{"norm_place": "pre", "init_std_down": 0.0276, "optimizer": "adamw", "dataset": "wikipedia_en"}
MLP neurons of a small language model. Each row is named by its layer, matrix (down: output weights) and neuron, and shows model dimensions 16-111. Each number is 500 + 50 x the weight over its row's rms, rounded and kept within 0 to 999. Numbers have three digits each.
After each neuron's rows, "fires before" lists the tokens most often just after its 100 highest values on Wikipedia text that the model never trained on.

L2.down365:469480547454619465513443536518556483440568455515462514633503524531508508516465516386436498392633519553484556488495481483558473534549591507438378480595500412546440507564596423463444559454495505544503489541413480504563497593524483479472428522509496503427452506517601449632497494430442462478
fires before: "\n"

L6.down126:573438515503567504532581498423487519459561494495419467571576459458507534526423546463493458420505505501516428555600531473557487571498570504446423526551436402518499449561575449543454515546512467561500454615460506473405494600464528556524495582409397496479466479525520449514520485467493544516
fires before: "\n", "The", "In", "-", "B"

L3.down120:461425557446555405539516443501455448493563453522479505556495557515408470526480531499477524535524469572536457541493507471422580511449561482483336510506549451540519524485531586447513491464479547587553521509496457404517501645495534484474427526518528555492474524494472590418552469381463540494
fires before: "\n", "-", " as"

L3.down51:482466400480361498467449460470434522538495500464399459504514551485492477509477522527556469486529433485472622472441430506444545517424439530513340611452575550506563517442585563570623541584490498562458426507509555543473467478626592533537481483547473430562455480407505498521485535509602446447
fires before: " |", "\n", ";", " ("

L8.down542:500486563565509437575453531516531456464531546520585545566469508475511525540462498521537504490495472519457494551477505399467452503468446450422526504391508504442527595488544535542494496469471434533555545500509566461493494541459547499552379492469473423593422540406548568486532457519561505541
fires before: "\n", " He", " The", " In"

L3.down593:520460580446683527532453553456518420473484543455509473489435469592402507495455448478490439568473478481484500541405474423516557483523458504456460444480492452543402470533542544545516382594419503465526432465499471458436521617431583465452528453521442452409541585517581487422545386506463465481
fires before: "\n"

L2.down122:497562518468552481503563518477508488453556460500517483447526485545530405544517517506515473495496545524625497512446510446421588535487523528548538595436436521509478418561492464543414554540520495571459480483502475551485432444484459504574520533555503429487355445446522468494524483459451599544
fires before: "\n", "ute"

L2.down443:443491585583487523490452438427463474496458419550588503449555490541546546396424559525531434436446499653481495508526544577518502518543546520453507581562482542558463499474509401457527494520429524466586486510491500483481548597570480480509476483473455479604543475472444463408502420513571549516
fires before: " |"

L8.down566:391510569452463540484515500480514498500463510467528440451482482515411440469374411534482572439508470532468526498492511531461457443508448601505425436471604464468495528537444520555475486548596507511470519462479526461467472504549531544469447505556527374480484522456472460463479550427493572482
fires before: " |", "ab"

L3.down618:407553526485536473470438469431513523539540473392425444501373448436419430502491483469507497499534536496461530484461583548460568491470473446463363498457542526522527566577520502468496573569467525472562492521392509474550525462424600526469516379556579456448541453514434510465512504497439438543
fires before: " |", "\n", " Mark"

L8.down259:524508574351487598454444553511523492452436572455485394498539511466520456507499549499489488474503593514482451455464523455533519466537450530607522507409491524522503556475484522511518552556484468492534536507529517518520430515595502509412486527564500550434463422528491404604459538482546518522
fires before: " |", "^{"

L3.down25:481562459456419525514515516590518423516518488451545502570497474535493526487461448560534551411569475502513310600528397448511423501451583571406519415469511572432480494520533456480441550457524530533530492536589564451590449424454577461484575513482543538498424445567462550607426417493458500535
fires before: " |", " 0"

L8.down6:535529417583412490483439443546376438506609438556555441490435382585529446478483537566464483441570569525596503398509462504481494526425509530516449472518566475550555462449460521455559487504571521527441588615470506491426444503544433471533534547433486447492461424499546466520504446540468437500
fires before: " |", " to", " and"

L3.down484:523498587506485575442532530487470487471586584466527442453403408547513546522441465580541530511538567477412513316458369570517515501539464420514422523600514540413545475444489498507542467532502466436476476541459559456511543506441443488594551440561439520479467431502568629513481498487495440511
fires before: " |", "–6", "–", "–4"

L8.down419:424484451599493540446471504537495512502575538410495459485488514537460487486533440440533492537477554425552455561561471445571546454595502514510500546423479576445464516491455502467524535488468561432488582583505482522496423480580468488589408518591547497481511431467569490450480491543439544508
fires before: " 0", " 1", "\n", " of", " |", " (0)"

L3.down118:478552545538527546479578559397476516478513486486465434555482608526520497445508440469562517401511511506408564494433443447506476420503464463432447509450537473478527410501465436566329484483491568551616550495549474499535521466594417426435459555551504575444473579493460523425601495458467545443
fires before: "\n", "|", "isc", " Scotland", " |"

L4.down647:518485522549512524456533461395503441545477524417581440523539484496537395527503531468504547474498413455469472514562520529496537418498494496458474455461496491523563439462452577516418498487463504424526552456542443525567496513560427472495421458493545534457555427474487465427598479435489475524
fires before: "\n", "The", "-"

L8.down699:588479522525499499538404499503483519531435444482470523537521496486511550525331441537461458504523564470476495498393465572441475560541489495504470477485471487418474546481578470563479535508618559496535410548388624485531516458541538546534487469502517527428513502477430559487482505507463452480
fires before: " the", " two"

L8.down286:464500494518481427456488547436445505508566489525466476583455524497506491388490434471563418550483464439467555520479506434499488548506553394548577517513549512493477481495537524468410552444535482587536469565465505498474672402541430517407502533466498440459487516497563555461515558597519556480
fires before: " |", "|---|---|---|", "|", "|---|---|---|---|"

L2.down82:591479572512469456481492502443445478425505426515452480520418551561480446520527520448588572481456386460481455457492517496529456446518543580393496466498544434506462442499488536570508527443493582468467533513551480491524449479432456514494553408450515536527489530506413531502501623453531479535
fires before: " |", " 2;", " 1;", " of", " "

L2.down16:499442521508501457492479457537525471479485486424527482541441426502545413442549533465462525484483527449640550446490510527532578505447559485478482499475468503476519509484508464509478445513493585560450502528528364488472501481562528458572490455601471535492488429599477485573526542551593450619
fires before: "\n", " and", " zone:", " |"

L6.down161:478509595511497542501550398513440579531518499521527460478533472442515480490505517409526485461479440504502553510604437526466401455555452468520447590390454534485521404504542589486565432469569444539477453453572547480600487535487466527473448452482518567469447470492554472502502512585522439437
fires before: " ", " |", "ilt"

L6.down626:522491625478619482504491485506505525496580596456484505506427495505563517511421486542501479437499516461408527501477549424503454477530435470498415545477457518478540434552503448455424527458525500506533513576445414459503456531538559469433476437550526473577499506449506399571462512509521552541
fires before: "\n"

L6.down133:429528425491449559537590503514629545428486511605506525543530461516437475595552456502465538444385503455555510530490500475485494550524562504467485463463388571536356527493507442512509546465510463555588461461430445564502498505498501525390503578508536587491531478461557463521455538550407524501
fires before: "\n", "ate"

L2.down329:515402519463526517463495565608518503514507524495502621472518506431632522507424454540506412516461553629561577512471439509458556506454491438452506579517449527516463401575501477614522477510529514530465521546440487513437520443570419543521377478544519481432564472459470436449510532487475440504
fires before: "\n", " a", " that", " not", " |", " the"

L6.down340:561578513481485490514484486515538522509559497492487486539586488459576370514453488446487514593395503511499508536461529462511431406476514430483435446549629460522628492494586490421543552463523530598590468618478419533412403401543500414459523579512565471496470545518567434423499507552490563592
fires before: "\n"

L8.down173:440517506495505403462551495441412465556524430548494518584595474546656409471529544501513496458499457495494511454540486493553493491522514465620484459509558542461539508544508558469474481409541539489528493439501534487486576484566523391456394504433535507519542567577492581535526561526526550535
fires before: " |", "L", "-", "\n"

L3.down763:434461435454536519409540458498539422469475499469441457458438486547467490526564422584584495542566432562425475579491493476505539571472501468486446579487523512372588507559568433445430504541492480512534434517497459441551502451409643542567485487546505460534500564495516469481476534497459564557
fires before: " |", "\n", " "

L3.down598:548486453559512505601496535515515540477472485454498499494535513439433466464566556473513429453545521513580419521471527483459446506468619571584684466495579505445507490373521483542565555535514526600422445476460606574452403492490521447566444521473539560457473509497433647534574523491609479472
fires before: " |", " 1;", " 0;", ".00", " ("

L6.down300:552490586530588438516504551444509526557546513488455426445417493482464476441483417509545476492610443566518552497436503470473426491584501491604491552483580460525549449670551492552546465404493525546536565614494523463564496460507533501442477551527574492431498528424549409456473537621530583600
fires before: "\n", " Qualification"

L4.down603:504505526513509525546539443529447548593548545558562511569566546451508567440510551499496496545510498459585531508531526500536516511488477439523458501464518542454490450589466486599580461480477519421522506444489501499434479507496476427413415555530522477536521472413516510537419420481431558566
fires before: "\n", " Its"

L2.down492:483472531487509563422503524466558461511542560557537449444509452431492422446553475441472559530453552613494414405513507523457544522498625466494533463431464471541587498396530486416505585422561452578460522523508565548515444518499425462520468479463466446489541579460462462533613458476504464568
fires before: "\n", " The", " It", " He"

L8.down506:442504502430494414576532463509420478580526587429485455565508529493494457542444432556559517532484455444542576588445461482469560548529525490552427501538614474529440561539476503471412517545508501538519537623466497522492395541551432428433454504508554568482452537491637384452436564454471423562
fires before: "\n", " a", "-"

L3.down278:497463462541477593475573493439481554457441524380497540471405506561472545538584580380506519602522477470543384425441566495495518522442479463555498462524442524546498549466517511470419548468544543522511500449422527473523518575457546508576475533548549479474567454486477468504509531504506486551
fires before: "\n"

L4.down215:524466510446459448551546517465483511538478453515510395442511460562497400525524572565441483539481450510469480505574497592520432494553602505523514516425504481446641465452521486431566462539567440540502544590441404534529498497406546492553508547479485449534475524489448549494456523510463500518
fires before: " |"

L3.down334:515504426543576499521404527568552511485529503526485441478536558460509432460493482452562493484589439470534529512523423547512455458511500517445580528521587512287490481553553474520571526459509547452536559498594499473652510517489570464445430493443529486571523492442503477473466524497545556505
fires before: "\n"

L5.down708:493460478482473493413513402450479539569498559463521495457392542461469479570586495427520365502480419535563567564482570578404579491419409558499532483526418533534579455524579459576559466543441615514511472592529444493533500445539543499509417521404568506408555480486507559539491548554532514518
fires before: "\n", " %"

L6.down100:517531533406496527515560536534499528510498478542475467500435531398634445546519466580407471387499443487484588479611470536525503545490517537516391499428543480527406501518494570446452511553529487449547460538448546464462496585426463555507446329489517479524492533495470474515432496519521368555
fires before: "\n", " |"

L8.down663:443446498510529491470487561487540525492430506503440658537525626518502512516521482438553559482491548537533355510494446486546527503498440515535515499533565483487514576386566433576517403500473477482509486394417412592568495518533474496524527360524512452461524523487471507544500516391543568548
fires before: " |", "/"

L8.down257:523512532607549596451532489586480481482499535604530543431452509384494493503566496540540504451553542480491511468413447386468494527484447487557627578500464506484450619444596505515543454542486460479546469492497483502443523585493455408448607483540501348524525555530475490449470431521508517552
fires before: "\n"

L4.down79:561589632540564533534462501539487504588552475483546492454455561501449557574457498429405489486541427503481518544518412483501447488474514435551506514499426487509492446550580451501477454470502466517506539576517488511512446446519554550566510430527522445490577558488507479585481388564484618460
fires before: "\n", " January"

L4.down304:456504468462518556498517515529477484455501376546537465482498427520512532553572488462484449451477499443422493565506406527486559514495491534513436500497514553554504524574435581492464443492513485454435530544540494477481519436405496494400381477482517530440589478499524487523465423615401461550
fires before: " |", "\n"

L3.down264:528499387596455435520463522598529489436562469501512503507514492500480525575544585533387373473540552444605390587469545560493486503510596592513551475421503529498508454582497419437435470459548479474502458527500475462572391461361500550516528503566422557469359460552430555495451524529530437473
fires before: " |"

L3.down630:503494327503536431559535557497482516453610510470461504580552540508589474519481560477502587508527504468472601489485511545556497458445535500492500487526409567473485485532523505521481552551397503448447494533453479462608519465477526454484479499513517460415421541558494386560602522451451488545
fires before: "\n", " A;", " H;"

L6.down253:459474442439509486452479449500490440439559479480407517497414413507589417523578546507481526434506511491533533575462379498436477543528484542566484517470523475471428543545537519408507550528546388591526532446489475443506493422522561419507503473517489510502498478536525567495519591545579571519
fires before: " |", " W;"

L2.down676:432511513532513496523462537452546501524566411484479539543470499506504527506507637566425493566477496469464483532462550407511545608512621482408530531485495457434534493539555554443496541449481551484392419501513453473512519433524569501505518441629465521487476498494510497513469392580517495624
fires before: " |", "\n"

L3.down659:523535509451537450467518480466491519469464391554437521464479471476462402595551516530450364483528416429422409482435508471510488461491605557441480582499521529489471499477508534503520397497508510590475507514503498477513478563520479475595457410618497523484486570535466538572501460524545530443
fires before: " |", ".9", ".8", ".3", ".5"

L3.down596:474441495506540497474506531580572498559448486515418573435526596490413457617475515451539451533509477420501487457484444502501537509465497528559440525529560495470499503478530534550617512616507529520467562524486532570470402515504466442449439500594523481433496522506463506542490518525517521437
fires before: " |", ":", "–0", ";"

L8.down128:499349501515390545459574368531517427504524511553621493520510402456573398546482460550488465433527512462578422470479395467447479562558477527449538528527468470573520563478592517483535395468442481568527496417513528451446604452506456517540531448505489495488571463447527515511474575486441479448
fires before: " |", "\n"

L3.down279:539494529617566537568494463567463473399500541500572467483410545498541454470541547434503569406491431596483531608564428461556390485496484503514516504426542525481508459520496448510428521407515568436471594455609571514535393593470544497573493417542524524458565480498491541484494532452440431508
fires before: "\n"

L2.down629:452523496548526484468518591421485447467478454485583443497469459536465462433556554531496498561496512498548340491515540523594493489446576566462587483472461531496456498434542429462551597475491447499496497349470488466515471577404625516521521480495509564513457493545482548516564530484474565538
fires before: " 1;", " 0;", " 2;", " |", " 4;", " 0"

L2.down561:499450482504492463432552458480415518547558527504495457466486537482498380625531475574508485508480455485531545374455551554520516382511502457545460585452546484579554520435520526468560473448460422526463463467472484535489614462470429495541540434470442503489444583425441438466445558574480574570
fires before: " |", " 0;", "000", "–3", " 1;"

L8.down121:633542498447472522446429469482388461489457483449565466466487475408605460531423615547450485505449507572522510599520419513537494447529503551496550504539491529522504409505458579548557508502510486424536522490483501475566541414519477467577532462449477502519514496421508450469520470584500513503
fires before: " |", "ran"

L2.down215:524478494506532528404471437536502508410524492518461567515573423473522508450544457574490538634517503484507483463494527488618511502503478574509500439490412469331507516455596462529543481433526499486536508425523487496484553512515527410543555568509531529466491569532527560535482508456503466530
fires before: "\n"

L8.down679:564543534547422461491473543469475449440459413446560482601429465454552550503529518511547493542576442536483448489521486541497504574513474500476467532455518549562484576468471467447521401439423552533443489620471486471489522403573499480539403549401532573451504553508600415463510544538492461485
fires before: "\n", " ", " —"

L3.down543:443493503594488448542559462461469468476488522529534474500451556375440537560552495473486459570550535525556451526527500467402466410461469561560517466455563471518484478494516546527574479559475462512518492502407454552490458567448473495453442527461479568450434450435577471498554499470600521460
fires before: "|", " |", "\n"

L2.down199:437626488538506502521471444589447512528533448493526507479449414507553484499452510523400535446508558469495460450482461536403511545503442509362525568472475507406492621421536445525540578484451517549463492530472522466559502463554542479427452477550531464452471449532547526589442471535428482572
fires before: "\n", "M", "C", "R", "S", "The"

L4.down486:483429532450539478431563637485518431533527428469522486396459458503430458389429592419510589556516511456459454445500525495563467474547536427495493484488580581523561449423473528452568468519487548625490440490470414490488516570432451498568531490467591475528525501468492470415429508520507543483
fires before: " |", " (0)"

L3.down462:528509505456449527472499508526581449504434482533519493427522463508530525405553430576512458427611441591397368534476544480504478465473626615406458447443492460466481588505537444453424454405521470564460560417447517479566425484522518502575537512530455550498484468558419504478463371430418467532
fires before: " |", " ft", " 12", " 0"

L4.down235:471498488456473464537547529560529611519521488596484519517555527532603436452438551627524444557522533516485467498476498407462580439503441502490560415588539470491510529543375537465519514634425508410509466555477517532470567443559442522559488499502521469422590456524458513494436478502533487556
fires before: "\n", " |", " /", ")", ";"

L6.down187:448498508513542529465525492442565529535622519539432514462532456521514444510493523549537496380475481619426494553511435461598516549514455498418389539429539499399470470549557534421432473520505441468543500423514468468532468465369465500571468431524427447610515598591480453547468459503499453492
fires before: "\n", " +"

L4.down586:465507529474504553513498539451474473502413507481467531553533454502459492485450457496478577518504641514565489485543509450455644469442537550488602505557408483528505531471413496483508523446521466521430620589470528607456551494719556504464516494533570497540525454592399487527514616485461443536
fires before: "\n", " The", " In", " H"

L3.down168:522486552552604594576425481512456464402504386485498428432465428515412451517482509524505523570617491528543484436545468369523565418483514469509519514496498564512536485552464460595516563461462507463503590455444531411566484463545503468460491516413485506401468594515543530594513524507544523463
fires before: "\n", "|", "|---|---|---|---|---|", " |", "In", "-"

L2.down720:498450487405397496497556555564488474468499551520516472527519555475548482500606526496561448491371497458509575522510476472480477448531532487462387531466476429460466551492541472459477520475600557538546584478502527508523490613434557532456486452507516362504503525526482460549446426482566493496
fires before: "\n", " not"

L6.down359:500553471508478454471405477466478550483605416535532460487510568537464484540441485560462455491459580478514547458489463583440627543468544507539477458495503536503486535458520543564523449491536528458519502486492462498423572500443475552466493519639508438582449499519512491588468561473436395454
fires before: " |"

L2.down724:474421491546436461514500415473480547486476524426464584529463495524518505498445587460531471523538417515486445477462459459432499616506569445500520502462445470477532482519483466388475433579557499506450520462587506425588408444427484536556447422560502470526549630477452625541479522575437373552
fires before: " |", "\n", "}"

L2.down212:565510582601478525564524530484536493522522411518470419451462494503555478468506463501513444588432460513453443483555453501499502402544528528453544514547466472543481490542461572542520486559458508504524476642502451559481449563405454550431538477527389478542463516483559421449539535552384537530
fires before: "\n", "|", "-", "In", "==", "==="

L6.down759:545505497399542500534442457489455435398475535487551413471646591483518423457481462464425478561503443535484520541539481458577458444536344427467515500591556484530424485459483570509546485500469421490529530456499445557549527538489497473529475576538432461559458501562553507516408415543407529503
fires before: " |", " a"

L8.down558:475562501458519583535457466561480391578536524495505450498453541543444385396533551465562602536514545472461555472534500501545479438412517463520449468541503480509482548404428451446518487520493452508488499457538552543475530430527459530425512538450496400461534466553568535514541547559514510545
fires before: " |"

L8.down14:565498505537567577469498507449526496507467506547344553507512509433555500455545458381518506470450540572475506574482517483552450638536479500525488523501492529532498449506496525525517445548569601538533484521481570508485548554609492461508489494570494543524453421551505547538513495489506480547
fires before: "\n"

L3.down574:522526535595492483503496536438496502450508432414422387504540578481411503497488555505549540464510416540527481530517439482430466542447553491494447554540591432533540567451557407502505527537452516512547465574458615563427490447536487507599469496506462562527493582474438538512469570501515518536
fires before: "\n", "-", " |", "="

L4.down589:472541544473571484517476385431575474519477487553474491504494488481485573578453520528526481529563561543531625505560432418411506494433531524468451523577650556520550426539485528554537484461433504368507550481487548445511553594504485430475479501495548521465502562424449519564483493436508470562
fires before: "\n", "|", "ight", " |", "|---|---|---|"

L6.down586:476512516558504574539563451445533573480462476494475414542521619421447510609447456527451401482540481513467481489505454507542544511486452467480544538494583460416477556539432532469527549453569635412432516491436488516556526507558492479497504385482521516390589509465473511525458524496563512476
fires before: "\n", "-"

L2.down741:478466567536537490472516568492572546447443495512572533468528520493490552559469514415463449411473586526468500562483431466539482522465523388451447539472532504571540441548511405477457556514496479459447465575522440548467523485496504496531450434491572571507563448558476390452581499565621428620
fires before: "\n", " of"

L2.down550:540468536489604498546551520490453453426451512508491545477416483509434510521622496441500532495616563474379479523435431504453465501548542516492441508512484535454559521521578475469449443413506438505583529464519460501508464442443485562529455521413566447509536503443552517528517470474551498429
fires before: "-", "\n", "|"

L5.down12:479435400558529520607442547532570445586602583512544549525504494534471531505473429572435507493536502473476478480471463465482488481553523468556556542559549429503397484520529549528497564447462538511384529536490486482529476448521488499429429550503555532526396430462424528535558491601518514546
fires before: "|", "|---|---|---|---|---|", "\n", " %", " ±%", "|---|---|---|---|---|---|"

L5.down296:476562482555438529443487534470496503495421572541456439521539471459423492453482445529432446474523453459522545492420345504534483527511537417498608542507494535532569474559446416535466472476475561450428574501483468459458523513413528526596452576556516465533481614450537418430560466492404428397
fires before: " |"

L3.down438:531543457523507481552504522510540571533455495501486472561577475430371580600539506444424484444573490470569479530455556463602508430509478447550477429461535569468416559499405496490500471499479514539474411440536494503455549515431493507442441573454491481496567459574568463422434445517473384441
fires before: " |", " Mark", "\n", " footballer", " Tra", " U"

L5.down714:474512547551513449484500608580508482525506587377456410544487606495356489340505489473432564561447463526489483529482453560552454548466513466465581474509515481511504503517513495458454506575488501452527508417529563525479470487432613446522467443498537554431493431483486533485487450559483488541
fires before: " |", "}", "-H", " first", "."

L8.down239:503494438408420460441524471514543526437410391477440480478546547486509514597634534463514500422434586423496497470501397591503592525531488524482450437511653559513472605481499453557515553477464507590426451480431566559479543450571462532378520477565510435535497523425442489486474467491518527457
fires before: " |", "5", "6", "9", "4"

L5.down63:467552519581494516528588399515590501550583452445493540594501586563530519559468514544508539387515437530491479606446504468548485471495440533515412537419481438489445438539471577539457497567524530554449499464585520479554525575525539508555412479486432435524428439523585539523470475570431582534
fires before: " |", " ", " Human"

L8.down466:593483477448537500549510513416470432514450512554504420487575492511495424581430508494547464456431537543526451544492420572507522612463423532414452551491471433443467572490469494372590484577444416526508437537539440494469493482599560465471491555482564535457454439526591513529418482480454433471
fires before: " |", "\n"

L8.down596:510520520427491558524575440471526603461512465515420521504489547560495346501483501529596597488501486410573577454519484491466486569523489559457589506516550554505464532509498464533485492475492522446431554630480507389623552553586518474506489489491519518574510424488381464493514523573474564550
fires before: "\n", " 1", " 0"

L2.down604:533524467572528569538456577480549504451434556571557461554508533499506563476541482489463455465589414456563503466424459513488504537466506415475472550495544486482461513573463472491447529421431592429528580586503467473485432510508513541507507438548491465486547510483506408557551429516478586480
fires before: "\n", "ing"

L2.down483:484458543443620508530462493398518457390592546484509542495403532420461533542482461430378460433548570537559517545463444427534484504553569483480442479499509393527479435543605502518495522401508472480510559545452537418506478573438518456526490509489411484540411578516483552480523502503529535522
fires before: "|", " as", "-", "\n"

L2.down150:490545557554454444436530526597520431580578478439463467444383449515535495503511572520473551530507526503539489488524545502479457499451508475438420561492492477564521495487559439505494578457536447560453516605469425562513520501581488504558489541542607466541547594467494457459543500497481527491
fires before: "\n", " ", " 3:", " 2:", " September"

L2.down761:544552515527475504408488474525497500464495444484456508529527507593499466516547561569481559480512449509461584506442611537445509561444394537527427485525423519452516480512468631504537556455481502451469383553528541538461566546536476607515454573524502501569538560459507389574591458412516540504
fires before: "|", "-", "\n", " "

L5.down764:532466547501556545525592513464530434508531375448442439509426515495418499580538470484639537453531552502510443515420477397524535559480505499479431467450551514498535440626564503489505493417465511541502563518564500479536514511458518430441378473519414476510545594466500538487419514594522520506
fires before: "\n", " —"

L3.down211:479561518538500474478526504467489562497493513499515493581507505402447521438437511429515515413431563491487538545482526518594500402513600537482506457474492519467561558480528488482453494510531539446547404422451449410484565582533493481477515499490427551505488434548543526521623454497594476509
fires before: " |", " by:", " by", " first", " not"

L6.down23:456533508403439545480491463500532430533494537474544448502512465511518489461467459469516484538601419494358442558518518427449482573550608531423453512526397548484481496560515605502442440441482496424447572475574494493480436485510535461397587502591545464404514503456557468474502533485451442547
fires before: "\n"

L3.down33:446514532558402591459550520508479644489563520558464511517460523534591554552475554489548514428447543474572517528529475440484515507512518534486518457446568417455453530463454556509428519503451414491500458459631490542495556546461490425571579519529456454518496567531587530416519526436472534538
fires before: "\n", " The", "-"

L6.down730:448501572421542454526473444518567483477595522455407441446442440513469421510406527568539570530498431455450558476487443493499538563447519524571459548543507571511464506481452450486510552478441567450596524524541376459537565516518496482472474457523586479483447500442562482418491547514510500627
fires before: "\n", " ", " Sal"

L8.down66:487500503536553560446520424410554485501495457507468537392465523547440462432537477520527457526465498510501391485418443486508534487563474492509627518424556597492498570523489582536556547483520509468447566632468528451428457537470463502600399474523488493421465503465481475456399467475546441534
fires before: " |", " H;", " A;", "\n"

L4.down271:543506486504500536508562441462546550576473487564436565537525493501400644493466613515591565460513450470433539505459516431511489565429400516563447472486472495465486446473481418594519468393451576544488511439489487386548469413552454497473464554402612520442541518450519476424462432615457570532
fires before: "\n", " CD", "|", "-"